From a checkpoint of a small transformer trained on Wikipedia: RMSNorm before each block.
MLP neurons of a small language model. Each row is named by its layer, matrix (gate and up: input weights; down: output weights) and neuron, and shows model dimensions 245-308. Each number is 128 + 24 x the weight over its row's rms, rounded and kept within 0 to 255. A neuron's up and down rows have the sign that makes its largest values positive.
Before each neuron's rows is what it responds to, as a language model described it from the Wikipedia text at the highest values.

Responds to: Tokens just before a place or date is completed in biographies and tables, such as "Earl of", "born in", "Sandefjord," and final year digits.
L16.gate291 [179 117 139 106 119 156 145 112 114 147 129 122 123 103 132 112 143 158 143 119  78 154 138 140 148  91 130 157 144 133 182 173 129 123 106 113 127 123  92 116 160 144 145 115 124 125 149 103 111 111 153 122  74 115 150 142 115 118 184  68 110 164 147 111]
L16.up291 [109 163 137 127 106 192 125 143  98 114 105  98 110 136 123 151 130 134 117 125 146 118 109 160 140 101 133 106 143  94 145 116 110 115 106  69 160 154 138 128  76 141 111 137 138 113 161 105 166 103 122 123 124  96 127 131 106 113 126  90  92 162 126  98]
L16.down291 [165 129 175 155 109 140 128 136 141 154 135 114 122 133 148 135 132 152 121 143  98 134 139 118 102 125 152  96 130 137 157 130 138 158  85 127 112 132 139 119 147 134 133  73  75 122 120 117 129 141 151 113 135 118 151 175 125 145 118 106 155 168 108 115]

Responds to: Mid-word and ending pieces of Slavic and Scandinavian names and titles (Crven-a, Kirurgis-ke, Karlovars-ko); weaker on digits and punctuation in coordinates and tables.
L13.gate564 [137 121  75 171  71 138 122 146  93 108 111 102 116 114 128 121 101 134 116 123 142 104  84 154 140 161 143  79  98 157  94 122 137  75 110  93 158 131 152 154  96 133 165 150 115 109 169  86 146 127 169 112 121 154 111 111 151 116 170 112 190 126 125 118]
L13.up564 [126 134  79 101 113 108 106  99 150  61  97 131  97  75 119 144 117 139 100  90 153 114 108  98 145 110 141  84 115 125 167 152 102 129 114 146 153 144 148 142 146  89 154 129 113 105 143 155 146 198 137 104  87 140  79 186 130 138 109 146 135 120 135 122]
L13.down564 [132 105 158  80 121 116 160 116 144 211 101 116 113  86 119 154 137 134 172  51 137 101  87 105  77 154 137  93 105 133 122 120 108 114 133 183 130 147 147 144 136 141 154 124 116 113 107 141  98 134 152 124 151 119 115 122  96 156 133 132 112 173 134 138]

Responds to: Mostly "of" or "de" joining a noble or church title to its territory (Duke of Parma, Marquis de Sade, Earl of); weaker cases are "in" before places, table digits, and fragments inside proper names.
L13.gate1434 [176 129 119 132 122 167 196 134 160  91 144 161 108 113 100 114 154  96 134 137 156 157 125 134 137 104 130 156 100 128 140 133 157 110 116 138 137  99 110 155 137 132 140 146  92 100 157 165 130 106 105 122 124 131 159 124 123  70  97  91  91 154 144 152]
L13.up1434 [116 141 117 131 129 153  88  84 149 166 100 128 148 131 137 137 112 100  94 144 148 118 103 113 119 146 129  99 140 125 109 141 138 130 123  62 101 111 166 131  78 163 157  82 136 140 127 139 138 109 159 120 168 137 127 132  81 105 104 136 120 130 102 104]
L13.down1434 [ 98 129 171 140 122 117 132  64 139 171 124 148  92 105 207 123 115 151 132 161  95 170 110  97 104 108 161 153 125 125 150 122 141 106 136 145 141  77 149  92 127  93 113 112 145 145 140 136 162 134 134 142 146 124 124 129 133 153 107 139 102 122 182 152]

Responds to: Apostrophes before a possessive s (Kelsey's, Men's), and up or Up as a word start or particle (upscale, uprising, Up to), plus some split word-starts.
L13.gate1670 [118 154 139 114 112  99 108 124 127 128 140 153 114 173 103 154 125 140 158 130 164 116  86 143 131 130 138 102 123 132 105 100 129 144 113 148 195 129  98 149 153  80 125 118 129 148 111 137 136 152 143 110 118 106 120 140 109 141  76 148 117  88 125 120]
L13.up1670 [149 114 140 149 117 132 178 140 163 116 129 135 154 179 113 138 169 127 118  72 138 123 151 139 140 117 117 117 120 129 111  98 151  67 147 102 112 107 132 135 113 104  90 115 129 106 113 139 146 124 114 117 155 128 129 128 115  59  99 121 148 112 139 125]
L13.down1670 [155 132 113 122 132 135 130 128 111 138 138 153 121 132 134 122 146 104 129 138 174  91 138 184 144 150 160 146 139 115 132 126 152 117 105 129 175  88  89 120 117 108 117 119 119 111 175 120 130 151 130 157 144 128 102  98 148 121 107 114 149 139 117 123]

Responds to: Final pieces of Latin genus names just before the species epithet (Castanospermum, Figulus, T. ornata), and digits after decimal points in numeric tables.
L15.gate842 [151 149 131 111 167 158 124 126 127 113 135 131 138 125 130 143 126 103 114 116 132 121  62 119 126 116 135 138 118 126 135  95 100 142 160 115 148 150 112 134 119 151 147 110 118 105 126 112 105 100 162 109 140 101 120 124 105 125 123 168 131 163 136 154]
L15.up842 [112 148  96 149 192 113 100 140 129 109  72 148 136 103 139 118 129 136 112 144 152 135  93 142 164 103 157 136 132 134 153 121 145 122 134  90 144 147 133 137  78 146 145  93 155 108 113 101 100 100 148 118 138 105 180 139 151 108 100 137 167 138 120 123]
L15.down842 [114 159 118  74 108  86  98 123 114  61 128 112 164 106 114 129  80 111 150 119 130 102 117 127 144 129 116  98 121 127 136 113 150 129 122 166 150 158 106 174 130 100 172 117 124 142  98 117 138 126 151 150 126 130 169 139 152 147 102 109 129 103 162  71]

Responds to: The last token of a noun phrase ending a clause, just before a period or comma, such as remainder of the year, New Zealand, or plural -s.
L16.gate691 [123 133 115 136 117 112 122 117 155 106  80 109 166 104 174  94 107 168  96  98 106 114 137 126 143 128 133 133 137 151 171  77 110 194 116 117 134  89 108 153 142 112 150 128 131 133 120 156 162 115  92 163 122 138 158 107 154 123 124 122 142 122 132 150]
L16.up691 [125  72 153 125 109 175 103 149 162 112  83 132  97 117 112  89 101 156 129 125 118 131  94 137 138 123 164 125 155 153 129 135 143 115 135 164 118 121 131 151 152 151 147 132 149 118 147 131 117 110 132 121 115 150 137 150 129 107  97 162 135 131  98 130]
L16.down691 [126 116 107 160 150 154  93 137 182  88 129 144  92 118 133 106 168 164 128 127 124 135 165 141 157  82 129 126 132 131 174 127 116 116 105 136 149 149 146 110  84 155 124 148 135 140 106 106 142 142 113 104 113 114 119 136 101 115 132 146 110 153 122  92]

Responds to: Mostly "was" (also is or were) right after a subject opening an article or section, as in "It was founded", "The ship was built", and sometimes word-middle pieces.
L13.gate1095 [106 130 106 131 136  78 121 130 141 138  72 174 136 157 116 106  98 110 175 140 124 128 155 113 122 143 132 101  96 132 121 150 145 135 123  87 102 126 124 169 129 137 119 182 136 116 110 117 112  91 159 100  81 155 102 128 137 122 144 111  84 138 106 139]
L13.up1095 [129 129 124 141 151 134 120 120 161 111 148 120 131 129 128  68  75 134 103 100 105 144 112 125 121 104 103 158 122 140 139 124 109 157 120 134  61 156 106 140 128 144 165 135 119 106 102 149 148 119  97 122 108 112 109 146 102 106 134 114 115  81 139 209]
L13.down1095 [128 141 144 126 154  78 133 122 176 132 107 129 141 104 132 147 113  99 102 149 124 147 145 113 121 136  78 138 140 118  88 126 152 126 141 118 130 128 138 141 186 135 111 124 182 134 103 123 125 107 121  99 163 105 108 138 197 137 104 112  79 115 106 137]

Responds to: Opening sub-word pieces that begin a longer word split into fragments, strongest in chemistry text, e.g. al(kali), bi-car(bonate), p(hosgene), mo(lecules).
L15.gate554 [167 139 139  83 155 102 165 124 136 125 138 117 124 134 169 118 169 120 169 113 129  62 157 125 151 137 147 185 116  96 115 122  98  95 121 147 102  99 169 134 101 125 139 156 116 158 128 123 126 126 139 136 131 165 127 136 113 132 123 124 120 114 140 157]
L15.up554 [106 103 155  80 169 139 133  80  98 146 133 133  95 139 123 144 138 147  88 107 115 128  94 118 149 128 151 103 141 135 107 109 101 102 137  88 118 104 103 118 130 157 108 168 151 119  77 118 155 110 127 143 155 142 188 153 122 121 105  88 140 118 150 116]
L15.down554 [100 135 134 107 138 126 120 103 125 162 121 121 144 115 129 139 152 124 144 125 113 130 109  58  76 107 128  49 134 116  87  98 139 130 137 165  95 138 140 145 138  72 129 157 121 116  94  86 144 108 132 125 157 142 117 133 101 137 145 124 159 162 126  98]

Responds to: Mostly was or been opening a passive verb after a subject noun (was adapted, was unveiled, been published), plus first pieces of split title words (Tro-ilus, Ad-vocate).
L16.gate862 [ 94 145 121 106 154 160 105 167 125 116 200 141  89 142  78 146 149 143 134 133 153 128 158 134 114 152 141 138 150 117 136 125 166 126 175 161 155 158 128 110  87 102  90 144 122  89 139 124 169 103 139 121 130 121 142 138 140  87 138 124 172 151 113 124]
L16.up862 [ 82 135 125 159 132 147 135 144 121 152 117 152 121 107 108 162 163 107 147 123 158  95 136 102 147 138 118 119 144 104 119 121 173 124 104 143 128 108 128  69 120 189 152 147 132 136 140 110 122 123 132 162 117 128 128 164 199  96 164 146  92 131 113 104]
L16.down862 [147 155  70 161  95 103 159  90 142  96 102 147 114 135 135 107  95 149 128 149 157 144 159 123 114 144  84 176  77 143 160 129 130 119 119 138 149 151 129 156 128 137 152 129 152 104 132 159 123 108 161 108 132 196 133 154 154 137 146 142  99 123 107 138]

Responds to: Words just before a description or judgement of a work or subject, mostly "as" after described/sees, also "is", "it", "with", e.g. "described as".
L13.gate855 [ 79 102 105 106 115 117 131 115 112 138 145 113 147 166 162 106 139 140 141 118 134 137 129 115 142 130 178 100 170 120 134 113 134 143 100 138 119 100 124 159 163 129 149 153 138  99 121 137 111 149  96 156 112 127 112 136 103 159  92 122 156 140 129 147]
L13.up855 [151 154 105 106 128 125 112 147 168 111 125  89  98 153 147 127 151 112 130 126 158 116 137 100 166 106 134 117 179 111 135  99 127 106  88 133 112 173 135 138 132 135 149 144 158 111  92 155 106 110 123 138 106 134 160 103  95 137 120 140 153 147  86 142]
L13.down855 [139 109 140 144 154 126  89 152 101 107 138 165 151 131 117 143 136 139 174 132 114 152 144  78 106 165 119 174 118  86 153  90 114 137 101 199 114 146 174 122 147 116 112 106 122 102 116  96 141 136 107  88 146 131 102  89 122  86 145 140 141 146 128 119]

Responds to: Middle fragments of multi-token names, mostly Japanese or Greek (Har-um-i, Chatz-op-oulos), plus possessive apostrophes after names (Benin's, Lucan's).
L15.gate1090 [180 140  89  95 113 132  85 139 126 138 131 131 100 112 105 180  73 136 111  99 152 114  97 134 109 123 139 109 129 157 113 163 127 124 206 127 142 174 152  98 145  96  79 163 127 146 127 172 140 156 129 117 148 143 116 122 102 102 130 136 133 136 146 131]
L15.up1090 [149 144 115 101 107 178 107 164 138 178 139 132 204 131 133 119  79 129 116 132 165  89 146 123  88 138 113 158 100 113 134 138 125  78 112 120 144 124 126 135 121 134 115 100 138 119 108  96 114 111 106 143 124 104 125 136 103  93 123 182 146 121 112 126]
L15.down1090 [134 110 158 118 118 155 126 133 119 114 173 118 142 100 154 130  72 131 110 120 106 143 134 114 137 131 104 172 121 135  56 140 139 106 140 104 121  78 149 126 141 149 115  82 120 103 154 119 140  73 121 139 114 148 114 108 143 123 124 141 154 177 128 161]

Responds to: Apostrophes inside words, mainly French/Italian elisions after l' or d' (L'Atelier, d'Este, l'aube), also possessive 's and don't, plus scattered mid-word fragments.
L15.gate1340 [177 115 134 156 136 135 176  97 124 146  81 109 141 117 148 159 111 122 116 133 151 140 127 152  96 110 135 143 160 125 112 102 146  74 139 122 158 160 144 128 115 143 113 105 169 200 133 154 112 121  81 136 125 118 177 160 147 123 129 101 178 109 120 158]
L15.up1340 [133  93  94 116  90 136 171 144 157 127 123 135 124 107 130 162 106 121 168 157  98 129 133 117  99 107 141 132 138 119 144 148 116 104 109 130 134  76 129 109 109 127 148 137 135 145 147  88 109 136 134 183  81 142 117 151 111 105 111 118 149 128 122 144]
L15.down1340 [132  89 115 107 131 159 170 123 130 174 127 113 117 134 150 147 110 182 122 127 118 130 100 118 102 156 161 163 142 150 106 119 139 104 150  94 153 160 143 122 145 121 144 127  94 103 125 149 133 102 129 144 114 147 109 169 121 112 167 117 123 118 144 109]

Responds to: Mainly the opening parenthesis of an optional plural in infobox and table headers (Spouse(s), Singer(s), Author(s)), plus parentheses before years or abbreviations and mid-word fragments like phylog-en-etic, cosmo-gon-y.
L15.gate76 [153 111 161 130 110 127 121 153 158 135 138 184 141 124 131  87 126 130 130 112 149 140 140 135 104 151 153 168 150 123 140 176 127 159  94 129 135 107 105 135 128 101 125  99 159  79 155 153 103  96 157 145 102 131 120 102 127 163 111 140  99  82 159 127]
L15.up76 [139 140 162  73 101 107 108 155 167 107 178 145 117 172 112 126  99 179  87 132 148 166 124 109 135 101 101 141 156 105 133 107  99 171 163 171 132  97 144 153 132 116  87 147 176 127 113 137 137 162 174 151 172 139 122  93 153 134 110 146  93 115 183 148]
L15.down76 [123  98 176 123 127 143 111 141 164 103 162 144  95 133 135 209 168 150 119 147 141  96  94 106 140 127 139 127 160  92  74 125 120 153  99 144 123 170 153 135 164 137  90 139 139 112 129 134 120 153 130 106 120 130 139 151 128 136 146 113 110 156 117 126]

Responds to: Mostly the abbreviated genus initial's period or the last piece of a genus name right before a species epithet (T. ornata, Teretiopsis abyssalis), plus first names and table-cell pieces in lists (Victoria, Matthew).
L16.gate1516 [154 161 134 129 132 129 130 130 141  99 106 105 171  93 139 154 135 128 164 135 156 117 105 158 156 133 152 130 154 150 129 108  86 106 142 108 114 108 127 142 137 106  90 102 109 103 104  98 126 140 145 125 118 170 112 139 130 138  76 110 117 111 145 103]
L16.up1516 [119  97  95 133 176 146 116 142  70  90 143 118 170 124 135 101 140 166 122 109 177 114 129  98 165 108 121 142 106  94 107 130 108 119 117 126 149 165 153 112 131 134 133 138 140 114 127 112 113 169 139 163 150  53 160 141 122 128 135 131 162 135 124 156]
L16.down1516 [123 138 119  95 101 100 163 109 162 144 107 124 121 117 106 107 119 111 157 144 119 121 121 133  98 118 119 127 118 107 125  94 152 123 113 140 137 128 117 136  57 132 113 146 113 112 118 137  69 153 135 159 177 146 143 153 149 133 133 149 152 115 166 137]

Responds to: Word pieces just before a trailing s, especially "(" in table headers like Writer(s), Author(s), Spouse(s), plus mid-word fragments like Boo|ster|s, Ti|ger|s.
L16.gate317 [108  96 135  96 146 125 153 172 152 138 137 114 113  97 153 156 111 132 123 110 122 140 122 113 147 116 102 101 129 103 130 130 193 150 120 148 112 118 136  99 131 112 109 139  96  94  98 168 126 143 117 124 157 113 158 163 116 127 115 140  87 158 116 135]
L16.up317 [114 114 111 114 137 123 120 127 132 130 140 144 137 119 120 140 121 116 161 110  79 112 147 140 156 121 114  95 108 115  92 167 165 139 116 124 138 129 162 144 144 130 119 161 146 103  62  84 163 150  85 146 139 124 133 166  88  91 120 135  98 175  98  84]
L16.down317 [134 146 118 163 166 189 112 144 107 131 135 141 163 149 109 136 151 124 160 113  92 102 115 154 113 109  94 125 148 138  97 149  95 137 128 139 176 103  89 107 154 107 136 124 112 149 133 126 146 117 137  71  95 112 112 147 118 122 133 113  78 110 147 121]

Responds to: Table separators (" |") or periods right after a track or episode number in track listings and tables, before a quoted title: "2. | "Pass Some Down", "3. |", "2. Medley".
L16.gate1457 [116 107 137 174 113  76 128 152 149 125 121 140 121 152 151 136 112  99 148 145 151 124  67 128 156 136 107 106 125 133 109 132 104  93 138  80 143 103 145 105 124 174 106  85  99 139 129 101 158 179 106 102 142 112 123 133 139 123 120 143 131 152  95 107]
L16.up1457 [105 207 127 134  91 148  97 155 111 126 155 101 104 151 141 126  97 126 152 132 123 107  98 191 100 138 130 129 132 150 142 101 120 110  88 107  97 154 157 138 141  97 134 154 139  82  84 150 146 132 110 106 140 127 113 165 116 121 167 151 131 113 153 109]
L16.down1457 [ 96 203  98 117  96 135 120 126 175 164 132 134 131 119 135 127 107 137 179 156 160 201  94 136 114 130 148  87  78 124 166 167 166 120 133 134 104 130 105  93 121 104 101 169 129 128 119 160 135 152 143 111 118 134 165 150 123 124 119 128 154 170 155 108]

Responds to: Hyphens, commas, spaces and word-piece fragments inside names, model designations or lists, e.g. GOES-B, F/A-18, rap, rock, in music/media text.
L16.gate1353 [116  75 132 113 136 123 143 135 104 112  80 140 121 118 117 139 123  86  89 142 132 138 106 123 115 123 135 135 115 121  94 125 115 146 149  99 161 153 126 131 147 176 110 138 120 128 134 163 134 143 168 110 135 101 111 107 137 118 138 121 176 128 108 115]
L16.up1353 [100 125 106 125 123 157 123 159 122 140 145 165 155 122 189 136 120 148 134 139 128 161 120  91 103 126 156 129 156 113  83 157 155 145 140 155 125 143  89 157  89 144 160 129 115 120 141 141 149  99  68 124 138  69  97 119 121 130  91 126 102  43 109 130]
L16.down1353 [131 118  96 107 119 132 104 132 146 181 133 169 125 149 160 111  91 120 161 128 127 142 136 124 118 128  98 155 136 143 112  95 133 185 110 177 173 146  96 132 137 133 141 122 145 114 120 136 114 118 130 106 100 145 104 103 124 124 112 116 109  87 124 147]

Responds to: Opening or middle pieces of words split into several tokens, mostly first names in lists and tables (Le·s, La·ra, Le·o), plus apostrophes before s or t.
L16.gate1616 [188 143 145 123  89 125 116 155 146 176 137 102 135 110 106 139 100 142 153 100 189 151 148 110 150  77 117  88 114 143 120 132 128  97 109  93 111 118 127 144 131 126 139 191 137 119  97 105 105 141 166 142 110 143 124  91 169  84 162 151 114 107 144 111]
L16.up1616 [103  96 134  99 136 159 156 112 108 171 131 139 178 126 109 164 143 134 178 113 124 114 170 171 147 118 170 152 126 132 116 152 161 130 140 136 145 119  86 169 124 128  89 165 102 144 126  83 113 143 143 128 152  93 158 141 153 190 182 115 134 137 122 131]
L16.down1616 [ 95 109 150 123 109 115 111 138 133 147 123 144 152 135 133 108 134 136 153 112 127 109 153 129 144 166 109 157 104 167 131 152 109 138 116 146 160 115 143 139 118 138 119 114 123 104 139  62 127 131 160  81 142 124 210 136 102 148 140 111 112 121 111 109]

Responds to: Tokens inside structured Wikipedia lists, infoboxes and tables: field-name pieces such as Succeed-ed, Bur-ial, Mot-to, genus abbreviations like T., and table cell boundaries.
L13.gate1185 [132 154 143 117 158 117 114 140 115 100 133 125  95 132 135 124 137  80 114 112 129 150  88  95 118 118 142 149 115 178 152 135 140 113 121 152 116 133 158  64 152 131 152 133 142 130 119 138 136  87 153 142 149 112 143 135 130 129 128 165 138 148 169 101]
L13.up1185 [151 124 173 131 133 129 164 113 134 100 156 128 152  96 184 127 108  98 182 150 144 118 148 161 104 134 126 152 130 108  97 173 125 126 193  68 123 137 123 154  90 163 144 124 100 129 106 115  54  54  85 175 151 114 123 127 109 146 103 106 100 109 165 125]
L13.down1185 [130 103 149 114 108 169 113 121 141 120 182 119 158 101  95 118 126 152 136 153 128 116 146 154 124 113 153 137 168 100 154 139 137 154 125 107 120 161 112 176 103 165 154 148 110 138 128 134 113  85 126 110 147 152 130 120 150 195 131 135 125 112 124  96]

Responds to: Tokens partway through names and titles in biographical, sports and list text, such as of in Earl of, surname pieces (Ye, Ber, worth), and ordinals (first, 3rd).
L13.gate302 [129 145 153 121 128 142 113 142 135 128 115 116 121 108  88 117 169 144 128 132 145 134 120 178 132  86 159  72 116 128  81 125 143 138 125 121 145 145 139 166 131 118 160 132  89 105 129 162 136 143 120 123  96 129 100 122  90 132 162 134  85 131 142 130]
L13.up302 [110  99 143 179 108 123 162 119  81  94  81 117 142 132 111 158 130 151 125 137 133  89 103  92  90 149  84 130 155 125 132 133  66 124 136  91 150 153 167 137 173 113 131 102 107 134 134 126 165 127 106 108 100 134 114  87  95  68 119 106  93 119 127 126]
L13.down302 [ 82 146 108 161  90 116 108 137 128 102 130 127 147 164 131  97 128 158 128 155 148 114 128 123 139 156  87 137 134 129 111 126 135 163 115 135 164 128 128 109 139 132 149 114 133 129  92 121 142 101 133 161 111 147 129  66 112 124 129 121 138 146 110 108]

Responds to: Mainly two groups: table separators, numbers and name fragments inside wiki tables (track lists, results); and time words like first, early, earlier after "was".
L15.gate1066 [173 111 114 111  81 101 137 111 108 127 110 162 113 139 106 133 102 141 121 158 176 128 116 140 122 116 105 116 156 122 131 149 180  98 123 122 125 188 113 135 126 133 111 128 141 165 175 135 137 164 129 116 130 157 126 107 154 112 103 123 143 138 123 114]
L15.up1066 [149 130 140 157  98 116 127 127 127 139 129 114 184 133 125 152 158  91 145 122 114 152 120 130 148 184 131 115 119 118 124 128 113  75  99 146 121 112 162 127 101 129 115  99 145 112 153 103 134  99 140 143 123  92 144 149 108 111 135 126 120 165 138 107]
L15.down1066 [137 164 176 110 138 110 110 133 149 144 144 124 139 152 129  95  79 168 148 120 135 129 134 142 121 154 134 150 110 126 134 164 133  86 180 150 142 131 173 186 101 156  67 110 100  92 158 125  97 119 171 123 107 163 168 116 118  87 145 110 137 118  99 144]

Responds to: Punctuation and digits ending fields in bibliographies, tracklists and stat tables: periods after author names, table pipes, year parentheses, as in "Vladimir V.", "6. |", "(2009)."
L13.gate1220 [153 145 130 117  87 126 133 159 138 185 129 117 124 121 125 132 102 126 167 190 145 110 135 153 187 102 136  99 152  94 133 157 145 162 104 140 138 129  91 161 120  78 180 132 118 119 121 106 139 145 140 109 156 109 116 122 104 115 133  97 115 134 120 173]
L13.up1220 [153 137 120  78 123  96 153 123 144 142 136 111 107 178 116 115  86 104 127 149 107 102  97 142 129 104  98 155 149  74 115 163 140 127 146 112 130 106 128 123  88 158 148 124 125 121 121 147  99 117 172 156 133  91 125 131  99 138  80 106 141 145 148 151]
L13.down1220 [127 137 147 107 125  92 142  98 137 143 140 118 110 116 135 131  90 101 103 152 124 157 123 148  97 130 149 129 132 114 162  89 150 161 118  99 161 108 155 105 130 142 109 131 123 123 168 155  88 112 131  96 134 127 137 118 163 196 113 119 155 128 107 143]

Responds to: Prepositions like to, at, of linking a person, role or movement to a place or institution in biographies, e.g. sailed to, educated at, Speaker of.
L15.gate89 [117 156 125 105 168 105 105 157 154 184 141 165 127  98 101 117  98 149 133 103 141 115 159 134 132 165  93 106 126 109 133 133 107 128  99  85 137 183 128 114 121 138  98  95 121 129 120 136 135 146  96 148 152 135 152 166 121 115 160  94 122 101 111 202]
L15.up89 [104 150 132 142 131 125 107 151 136 140  89  98 131 126 111 156 135 104 132 136 134  76 143 146 154 108 160 106 124  86 114 109 139 106 157 112  96 147 104 140 118 112  98 144 136 133 157 119  60 102 143 131 131  88 110 111 102 138 139 137  94  88 155 100]
L15.down89 [ 97 161 109 140 143  94 146 121 154 135 125 125 134  75 163 154 111 139 170 156 147 122 135 134 149 125 167 149  83 125 133 167 117 102 124 135  91 149 139 130 136 127 142 166 121 173 132 132 162 119 148 114 151 116 152 129 132 123 156  99 144 155 173 113]

Responds to: Mainly the "(" in table column headers such as Writer(s), Ref(s), gold medalist(s); more weakly, other header cells (Peak, Rank^{, Final) and mid-word pieces before suffixes (Roughne-ck-s, Woman’s).
L13.gate1196 [117  94 142  98 165 136 185 128 144 175 129 120  81 135 131 141  99  94 130 115  91 110 123 166 100 136 135 114 145 117 147 132 142 121 119 132 121 129 141 171 100 110 150 103 136 118 106  91 132 135 160 101 140 145 145 141 130 133  99 123 124 144 103 142]
L13.up1196 [144 118 153 127 183 166 149 110  90 118 110 161 129 150 200  87 139  85 130 117 126 128 123 121 147 144 110 122 115  98 128 112 139 137 133 124 136 113 103 168 155 130 167  92  74 124 165 117 148 119 123 138 147  95 108 126 119 166 129 159 131 185 149 138]
L13.down1196 [156 167 122 148 127 167 221 129 153 147 177 119 124 123 143 135 143 135 120 152 143 126 122 134  90 148 170 176 101 145 121 150  67 129 101 214 174 154 118 154 130 112 138 131 139 104 151 168 138 151  84 143 147  97 146 152 113 192 131 151 141 144  95 130]

Responds to: Tokens inside fixed multi-part names or numbers: the leading 1 of split years (1875, 1997), elided apostrophes (L'Heure, d'Elsa), and title words (1st Lord, Earl of, 3rd place).
L16.gate412 [ 98 130 194  70 127 122 150 130 157 116 132 139 111 136 154 136 129 129 138 112 137 125 123 110 126 104  89 115 121 143 139 128 123 104  78 132 178 129  93 131 100 114 120 162 158 155 137 155 154 123 141 143 181 137 117 133 166  92 160 137  94  82 147 129]
L16.up412 [127 166 108  96 112 119 137  91  96 125 141 132 159 146 124 131 180 130 131 122  89 138 170  65  94 117  72 123 162 149 132 129 131 170 135 135 143 110 174 143 118 118 121 137 171 146 167 130 118 110 175 144 162 174 122 104  98 175 109 133 165 107 121 125]
L16.down412 [106 113 136 121 131 167 130  93 141 153 101 162 182 131 126 125  96 148 111 155 150 136 107 116 134 118 138 143 114 138 178 100 121 137 100 113 148 140 103 113 135  82 142 147  92 109 116 128 142 118  94 140 106 138 146 137 137 165 133 163 109 132 132 134]

Responds to: Word pieces inside non-English, mostly Slavic or Central European, personal and place names, often in sports tables or rosters, e.g. Mla-den, Pa-vol, Vuk-č-ević, Topol-n-itsa.
L15.gate936 [ 93 134  96 159 145 125 159 135 142 138  61 156 166 108 145 109 109 168 120 131 140 146  93 159 129 156 154  76 121  85 120 108 119 119 159 105 131  98  80 147  93 138 112  81 108 152 128 131 176 160 132 141 150 116 115 105 123 165 133 144 160 156 146 144]
L15.up936 [114 124 144 116 111 187 141 135  90 151 110 121  97 127 164 129  99 128 121 151 114 137 111 158 158 120 154  85 129 124 138  85 137 136  93 129  77 111 110  96 126 121 112  99 113 127  97 129 108 141 119 119 146 163 139 112 166 121 147 125 183 144 125 151]
L15.down936 [107 113 123 150 155 141 132 117 135 134 130 136 128 145 199 164 112 149 126 138 144 123 151 119 161 150 124 135 144 128 146 125 132 127 146 129 144 146 107 107 183 120 114 123 115 125 145  93 123 164 151 156 125 127 149 129 131 150 157 106 138 175 162 123]

Responds to: First word pieces of proper names, often artists or players in music and sports lists, tables and credits, such as B(rent), M(dou), R(ZA).
L15.gate1135 [151 150 114 145 105 125 141 129  72 147 158 109 124 135 133 151 128 112  85 118 127 139  82 121 152 139 142 144 153 122  99 113 112 127  71 108 148 122 105 125  95 142 146 140  78 137  61 151 125 127 115 161 107 113  59 127 123 168 162 122 121 132 135 144]
L15.up1135 [108 127 107 138  90 102 136 150  82 119 138 112 135  87 115 137 123 113 101 140 131 179 126 130 131 170 125 144 170 138  98 117 113 131 132 142 166 132  94 147  84 105 132 164 138 161 128 102 134 144 146  96 126 108 106 127 143 153 119 128 104  99 151  88]
L15.down1135 [146 132 156 142 127 129 139 148 146 131  89 155 180 105 141 113  96 123 136 113 103 182 120  99 100 104 139 137 104 123 131 121 145  92 115 103 104 114 112 159 149 114 133 152 115 133  74 115 101 143 130 114 162 172  98 114 111 141 119 108 115 125 171  92]